Part of a small language model's weights.
Size: width 256, 4 heads of 64 (2 for keys and values), MLP 704 SwiGLU, vocabulary 2869, 11.8M parameters.
Architecture: RMSNorm before each block, rotary positions, no biases in attention or MLP, untied embeddings, normalized queries and keys.
Training: a variant of Muon for these matrices, 529M tokens, 8075 steps.
MLP neurons of a small language model. Each row is named by its layer, matrix (gate and up: input weights; down: output weights) and neuron, and shows model dimensions 32-95. Each number is 128 + 32 x the weight over its row's rms, rounded and kept within 0 to 255. A neuron's up and down rows have the sign that makes its largest values positive.
Before each neuron's rows, "fires before" lists the tokens most often just after its 100 highest values on Wikipedia text that the model never trained on.

fires before: "ial", "y", "h", "ing", ","
L11.gate649 [101 169 189  91 124 108 105 146 145 175 110 141 102 162 173  89  70 160 139 121 145 139 181 173 135 140  94  86 135 108  24 114 110  92 120 108 115 176 117 161 148 155 125 181 120  94 120  94 127 138 118 125 119 121 133 144 151 150 175 114  91 107 131 184]
L11.up649 [169 142 132 145 100 184 189  90 162 121 152 138 142  78  70 128  83 129 158 115 175 120 177 112 174  90 112 145 106  85 113 146 143 151 143 156 129 111 134 140 174 132 147 126 169 149 113 120 126 201 137 129 141 120 114  95 126 141 126 163 160 109  85 110]
L11.down649 [108  97 161  89 100  79 134 146 128 114  82 138 123  90 169  72 118 133 109 102 135 125 121 179 122  49 148 129 151 128 117 173 103 131 122 189  64 141 121 110 132 127 120 125 110 125 119 123  95  78 101 157  69 116 171 110 140 126 150 133 149 114 183 144]

fires before: " ", "0", ")", "):", " UTC", " \""
L2.gate107 [133  93 163 105  98 114 145 121 162 184 102 136  91 136  68 126 161 127 147  50 134 166 111 113  92  86 138 110 163 161 100 114 157 123 124 112 170  89 117  88  91 183 136  78  90 160 158 141  87 103 111 153 146 126 115 144 107 108 129 160 126 132 217 145]
L2.up107 [156 135 131 115 142 111 117 102 172 129 133 125  64 171 113 182 137 114 169 169 163 146 145 136 191 146 117 131 163  95  62 179 119 121 140 105 129 122 166 147  95 156  69 102 139 121  81  91 150 135 168 141 122 159 127 187 129 183  91 161 134 159 179 124]
L2.down107 [206 145 158  97  77 173 142  63 110  94  95  69  65  91  78 125 110 151 168 110 128 120 113 173 126 167 120 127 190 100 166 154 189 171 154 139 123  75  97  96 143 122 102 142  66 149  72 107 124 150 149 163 164 161 119 151 141 176 147 122 172 162 150  70]

fires before: " ", "ad", " −"
L7.gate567 [129 140 117 131 111 105 173 122 155 109  84  73 133 170 101 110 135 160 102 116 140 160 127 137 151 123  84 105 142 114 141  68 144 132 133 100  88 174 114  88 129 153 165 142  93 140 154  72  88  96 202 148  89  97 187  73 117 102 163 151 142 143 159 179]
L7.up567 [128 141  71 113 121 122 117 120  92 123 109  76 132 145 130 113 144 105 150  95  87 118  44  86 111 132 102 135 102 120 118  93 191  79 101 108 135 126 159 121 140 153 177  87 110 100 138  86 114 132 144 144 109 172 131 180 100  95  90 124 103 174 146  83]
L7.down567 [ 81 146  59 117 149 189 127 156 149 175 150 101 144 111  79 154 113 149 113 162 151 121 138 164 189 100 145 105 103  96  79 157 126 114 150 162  93 135 138 123 113 124  97  83  64 151 132 134 147 127 111  99 133 139 113 143 161  62 174 132 132 107  75 173]

fires before: "ing", "ating", "ite"
L10.gate203 [218  81 169 121 112 138 123 182 131  75 111 120 187 128 151 156 142 115 127 111 150 108 152 110 114  89 103  69 135  33 172 134  61  84 121 103 122 152 139 156 135 139 137 173 132 196 135 103 139 127 155 148 117  79 109 149 174 148 120  95 143 126  27 113]
L10.up203 [131 117 165 133 144 170  96 179 105 140  86 132 157 119 121 112 157 109 120  91 113  94 154 151 138 169 111 139 107  85 184 151  86 107 144 152 134 117 148 171 135 123 195 111 121 171 107 108 151 151 126 135 129 170 113 149 147 132 112 175 114 122 118  92]
L10.down203 [ 88 196 135 104 138 149 116 153 154 137 140 115 130  92 128 125  98 159 149 160 137 188 134 133 115 142 126  91 142 119 112 127  39 120 168  78 138 146 126 144 121 173 146 154 117 198 151  98 120 165  71 174 135  50 113  92 172 198 153 121  76  87 138 162]

fires before: "i", "ir", "ired", "al", "ploy"
L11.gate398 [104 172 149 125 154 118 159  87 114  84 130 163  95  94 104 152 138 168 103 114  81 135 113 119 152 111 100 118  81 214  67 115 166 162 171 106 100 209 130 111 121 125 130 124 111  66  89 111 155  99 115  66  97  99 107 164 171 127 112 138  81 110 143 171]
L11.up398 [156 133 136 130 145 125 141 141 137 114 121 134 129  99 150 128 110 121  98 116 169 125 113 121 102 150 164 157 139 143 124 162 144 155 127 145 147 154  79 118 141 194 135 166 133 149 137 101 155 182  94  96 127 127 143 165  69 197 123 105  72 174 165 154]
L11.down398 [ 79 137 104 132 125 123 115 179  81 109 137 213 119  95 171 143 105  75 146 149 169 155 156 107  96 143 117 132 135 164  79 156 169 107 150 125 127 117 125 109 114  81 126 157 162 117 151 181  99 167 150 128 172 153 144  98 153 188 113 150 123  91 165 174]

fires before: "1", "4", "2", "3", "5", "7"
L9.gate655 [156 149 149 122 157 100 131 163 133 133 112 130 153 122 204 123 101 133 124 147 136 178 141 117 133 122  82 148 148 129  98 167  69 163  73  94 105 113 155  87 154 151 125 178 139 161  90 124 104 129  81 125 107 156 146 125 133 158 118 142 161 173  53 127]
L9.up655 [149 106 135  93 166 106 108  96 192 108 166 104 148 157 154  98 150 106 138  89 166 120  85 171 115 135 123 141 105  74 112 173 105 135 173 128  29 111  57 138 149 153 101 142 150 184 154 104 155  69 109 151  96 144 134 167 204 101 120 124 142 137 131 127]
L9.down655 [ 93 101 129 109 147 133  67 149 149 170 111 110 106 160 107  72  80 146 135 137 138 117  94 137 139 196 186 167 137 123 127  92  65 142 137 165 108 121 142  93 121 144 111 152 116 139 154 102 195  98 109 187 119 190 141 165 102  94 158 101  89 114 144 104]

fires before: "is", "ished", "ish", "ized", "ing"
L11.gate412 [130 156 171 128 129 190 104  89  89 162 112  93 169 162 132 184 113  84 176 171 108 116 115 184 132 102 107 132 100 147  42 162  88 135  99  90  61 195 152 138 134 124 102  84 131 160 195  96 120 134 128 170 108 130 134  78 126 134 134  96 163 106 195 159]
L11.up412 [120  80 177 160 134 178 120 140 107 129  47 138 158 125 121 102 163 118 134  64 117 120 114 132 199 143 171 111  43 111 142 168 132  93 124  91 115 144  96 141  97 104 127 133 164 157 137 152 148 152  67 196 113  92 154 127 143 116  89 137 120 158 169 137]
L11.down412 [161 126 107 163 118 134  98 123 168 177 122 110 130  83  95 134 112 104 201 109 246 181 150  88 122 122 124 146 126 112 135 181 176 128 178 112 106 124 124  29  89 119 181 196 124 139  89  89  65 189 139 114 120 158 107 125 141 117 149 152 153 129 134 137]

fires before: "-", " ", "ach", "fore"
L2.gate101 [117 185  71 145 144 180 134 103 131 171 160 184  89 125 196 136 143  65 146 157 131 121 101 128 112 132 108 171 113 130  96 123  63 100 108 143 130 141 108 166 108 190 201  56 164 124 136 181 101 103  48 159 133 109 162 142 124 145 106  99 118 114 157 130]
L2.up101 [ 98 154 102 180 107 150 109 135 150 153 139 127  93 152 127 114 168 112 161 137 107  77 107  88 100 148 125 134 114  98  95 101 100 148 117 134 104 131 126 202 127 179 145  84 111 163 141 145 134 140  78 135 119 158 120 150  88 153 137 137  87 125 134 105]
L2.down101 [107  91 115 125 144 148 121 142 150 176 114 125  67 150 153  74 179  96 119 101 120  96 149 130 151 165 105 150 154 144  90 162 124  84 151 111  93 127 106 160 115 123 126 133  98 155 118  80 186 134 123 109 167 137 116 161 152  85 123 100 115 161 125 100]

fires before: " be", " also", " have", " not"
L11.gate675 [145 126 107 143 113 116  80 109 158 179 148 122 104 128 124  89 115 131 154 149 140 165 156 175 181 113 104 159 131 145 122 142  82 130 133 166 119  98 119 208 134  88 156 189 148 139 190 124 155 151 203 145 109 156 163 126 155 147 100 151 112 129 156 115]
L11.up675 [135 161 174 127 126 118 151 104 127  92 203 101 150 101 108  80 109 121 179 181 205  93 137  99 125 157 140 121 152 150  86 138  98  86 174 101 156 112  51  97 125 118 166 149 172 116 117 129 106  84  94 149 166 160  83  94 118 139 144 106 171 139 179 135]
L11.down675 [128 139 152 159 123 145 107 153 145  91 143  88 133 121 138  92 116  20 123 127 103 185 110  65 155 127 140 154 146 162 115 122 138 121 116 125 116 194 115 165 107 123  91 101 126 125  64 126  93 137 134 141 145 163 126  92 101  89 132 173  80  92 138 142]

fires before: "0", "eth"
L9.gate342 [170 111 123 106 169 122 114 115 183  98  96 181 103 125 140 132 108 120 189 126 161 153 149 136 182 124 176 161 118 131 156 146 117 154 163 132 147 138 142  50 169 149  46  67 172 113 161 117 139 140 128 143 133 131  81  99  86 120 143 132 121 119 200 183]
L9.up342 [133  99 146  84 149 141 111  90 173 151 104  97 204 109 109  47 130 126 142 143 130 139 175 149 154 197 128 148  84 106 134 170  90  72 139 168  80  98  92 148 131 148 127  88 109  99 107 151 154  99 151 133 140 145 198  76  69 112  82 112 105 131 148 179]
L9.down342 [ 99 181  98 121 117 125  81 131 118 153 139 157 178 108 143 123  98 189 131 204 176 150 128  71 103 115  79 107 132 127 116 143  97 114  94 112 110 177 119 123  87  89 183 143 149 142 173 166 172 153 110  72 160  99 156  76 105  97 105 145  92  65 137 116]

fires before: "an", "i", "ani", "o", "ad"
L6.gate236 [142 158  95 101 143 142  84 142  92  53 118 160 125 125  98  88  94 121 147 172 156 110  53 123 154  95 108 171 100 150 158 118 119  98 134  70 178  85 173  75  95 158 103  72 139  86 171 164 197 101 132  56  69  85 115 128 169 168 153 185 108 126 165  96]
L6.up236 [158 146  94 124 189 130 137 144 140 125 118 148 134 121 108 165 113 150 130 114 220 104  89  90  91 103  99 121  91 146 146  87  70 100  79  16 185  98 124 112 125  62 100 122 120 114 169 112 140  99 119 122  99 132  76 113 128 172 127 177 150 205 126 119]
L6.down236 [155 157  94 141 142  99 130 107 161 143 149 174 109 139 110 130 147  96 137 105 169 151 176 118 118 119  66 113 129 123  75 147 184 190  76 121 126 152 168 182 118 126 115 169 137  92 140  98 112 127 121 116 155 127 148 122 122 139 119  88 148 135 133 145]

fires before: "ulation", "ional", "ions", "ion", "ular"
L7.gate232 [ 53 132 170 105  97 115 107  93 164 108  78  87 182 158 150 153 174 151  39 129 162 191 186 106 154 152 130 108 131 107 115 107 121 157  98 194 114  98 119  78  69 183 137 176  87 140  90 111 143  83 180 156 165 102 134 131 158 148  84  78 158 144 121 163]
L7.up232 [ 71 145 126 112 111 125 159 141 138 122  71  81 116 159  84 135 185 106 112 135 150  75 128 188 126 125 140 145 154 152  89 123 116 117 138 105  74 158  93 147 111 162 120 156  90 161 104 158 113  96 148  74 125 103 110 135  97 126 116  93 135 138 127 104]
L7.down232 [ 80 113 153  66 133 142 143  91 100  58  80  93 116 156 171 164 179  83 171  77 139 107 148  86 119 130 101 161  73 148 164  98 138 146 183 156 157 140 159  72 134 112 135 180  95 120 156 156 120 134 116  70 116 107 111 149 128 165 150 150 141 144 102 121]

fires before: "4", "5", "3", "itle", "6"
L10.gate513 [105 148 166 212 115 176 173 173 161 144 110 119 165 145 162 131 115 177 123 103 144 179  94 125 142 151  95 139 133 161  84 140 138 127 149 119 145 127 140 130 138 133 196  87 111  90 121 106 194 134  96 173 194 132 151 189 133 178 106  94 121  45 107  88]
L10.up513 [ 88 165 154 183 148 114 123 133  78  93 150  96 139 167 152 138 104 160 173 150  95 120 119 151 151 151 120 160  92  91 119 104 157 117 126  54 101 137 109 157 104 150 182 114 121 140  72  95 115  84 126 113 169  80 139 211 167  89 106 102 117 103 143 109]
L10.down513 [145  82 122 111 123  75 170 152 191 166 140  65 153 176  97 155 117 112 186 118 173  90 104 110 128  87 163 108 132  96 121 146 128 116 106 103  88 112 198 149 152 148 159 135  42 110 135 101 137 143 163 153 146 147 142 126  99 124 115  73 140 107 110 113]

fires before: " |", " ", ":", " |\n", "(s"
L7.gate458 [120 113 123 137 126  95  80  85 130 154  75 129  94 152  91 121 130 142 132 134 109 152 110  54 106 123  54 150 166 172 127 178 134 108 133 203 105 120 157 125 129 113 143 144 130 137 130 124 197 120 110 155 110 111 108 169 124 105 166 128  91 132  91 155]
L7.up458 [170 200 131 181 117 153 130  76  89 114 137 116  99 152 126 145 113 208 109 148  91 137 110 173 115 142  77 130 123 151 151 153 185  91 109  96 159  94 127 130 122 100 159 143  67 165 132 122 131 109 132 155 137  76  92 146  91 111 165 145 133 118 114 125]
L7.down458 [114 188 125 140 157 112 180 154  76 138 156 176 160 148 150 153 122 142 119 198 186 156 138 122  92 195 153 127 138 144  72 114 191 114 123 179  72 128  94 116 166 128 114 124 116 102 119 120 149 147 110 134 143 125 157 120 128 130 141 155 121 142  36 159]

fires before: "ion", "way", "ro", "or", "ive"
L10.gate291 [210  79 133  87 153 137 161 118  90 129 155 122 150 182 120  80 126 129 103 137 180 146 128  93 155 129 154 135 133 156 123 135 127 142 154  46 124 156  86  79 182 139 112 129 128 137 186 100 125 157 106  82  93 147 119  94 109 182 120  95  63 133  69 107]
L10.up291 [162 145 189 208 130 117 105 126 104  93 168 180 100 136 120 136 183 158 110  69 160  63 216 145 137 125 105 149 133 163 161 145 101 146 159 125  54 135 103 123 108 111  91 116  95 119  98 107 139 177 143 134 157  70 180 161 124 154 115 110  87 129 111 105]
L10.down291 [155 126 121 121 118  90 114 111 141  97 185 102 174 190 116  71 150 163  71 128 113  77  58 111 132 139 130 160 136 171 142  99 141 110  99 137 115  91 162 142 116  93 100 137 179 112 145 158 202 150 123 124 146 151  52 139 123 134 130 141 146 189 124 118]

fires before: " ", "l", "ol", "a", "n", "st"
L2.gate402 [ 93 127 151 149 180 140 184 101 147 124 232 140 171 157 191 177 113 180 101 100 161 108  69  81 120 125 180 107  98  96 134 140 168 124 174 104  71 155 145 148 183 141  97 102 129 164 128 154  95 126 137 132 128 125  93 108 134 139 192 128 117 104 149 124]
L2.up402 [161 123 182  71 220 146 133 140  71  83 117 161 116 111 133 157 136 133 139 105 126 112 197 144 200 142 184 195  95 113 121  98  99 105 113 128 175 180 108 134 159  92 143 120 132 171 121 111 135 167  86 144 115  78 153 169  68  82 157  76 157 138 104 155]
L2.down402 [ 72 102 160 134 211 113 120 107 104  97 107 157 148  95  71 156  92 177 125 120 132 138  79 117 135 158 117 120  99 110 121  22  89  63  94 125 116 118 140  88  68 112 145 137 138 119 148 115 134 139  82 180 141  65 158 153 110 195  94 148 153 187  52  92]

fires before: " ", " Team", ".", " League"
L6.gate516 [114 134 137 124  95 134 137 145 142 139 171  96 176 120 160  80  99  54 113 250 126  99 117 115  95 165  95 135 122 142 138  99 194 167  72 123 115 179 189 101 164 191 159 157 172 168 163 103 103 114  61 123 145 126 183 129 177 157  97 117 138 170 134 149]
L6.up516 [ 91 140 146 139 116 165 157 173 175 162  54 136  90  84 132  95 142 131  81 135 119 127 100 150  98 157 141 114 158 134  73 169 123 141 124 152 127 141 114 151  82 116 184 154 159 112  65 153 103 118 162 155  86 164 147 171 131 156 122 158 149 194 103 118]
L6.down516 [151 156  92 147 110  91 172 185 107 175  98 166  95 154 159  81  52  96 117  44 124  82  86 175  74 152 128 120 154 117 160 101 131 159 132  86 130 127 116 127 133  94 156 129 140 162 191 145 114 108 169  72 120 151 158 130 173 157 158 143 117 116 143  78]

fires before: ".", " |", ")"
L7.gate209 [138 106  82 167 159 159 115 103 100  50 130 129 104 156 137 208 131 123 113 173 147 182  99 142 138 148 129 131 194 141 126 121 123 133 120 114 172  86 103 142 115 171 174 109 139 103  64 105 155 115 100 128 139 129  92 155 131  32 134 105 131  51 157 174]
L7.up209 [ 52  80 144 148 142 129 126 117 104 122 118 121  96 219  79 161 138 118 112 140 164 151  82 134 113 127 138 207 151  97  66 135 151 104 106 169 115  72 130 142 180 111 194  99 146 103  48 145 126 126 121 103  83 103 113 126 118  46 114 115 175  82  67 141]
L7.down209 [108 147 150 146 127 117 117 112  51 101 124 112  70 103 144 101  97  49 138 120  90  94 113 130 100 138 148 135 179 152 141  96 246 117 133 181 148  71 188 171 131 112 134 185 130  86  95 112 182 141 110 145  83 152 126 138 214  99 101  93 147 145  90 113]

fires before: ";", "s", " (", " ", "als", " |\n"
L2.gate618 [103  63  99 144  96 170 155 119 135  82 204 120 126 157 142 143 130 138 130 106  95  92  90 126  88 157 127 144 129 155 103 153 186 174 154 160  97 170 186 132  90  98 122 147 196 106 120  97 185 163 113 106  47 142  80 105 131 136 146 128 143  66 125 175]
L2.up618 [128  79 138 135 109 153 144 100 225  65 153 170 156 205 127 102 121 110 124 176 107  87  55 177  88  61 145 116 196 109  79 105 171 100 127 128 127 115 136 130 149 133 144 107 131 164 136 148 136 142 188 181  87 112  79 108 134  86 165 101 124 174 192 109]
L2.down618 [165  89 125 152 155 126 159 142 122  41 180  64  94 172  84 117 135  70 137 122  95 112 121 144 176  42 144 139 176  85  66 124 156 186 140  93 165 103 111 103 110 132 159 144 129 102  72 159 146 104 177 121  74 116 116 112 124 138 220  53  91 104 132 112]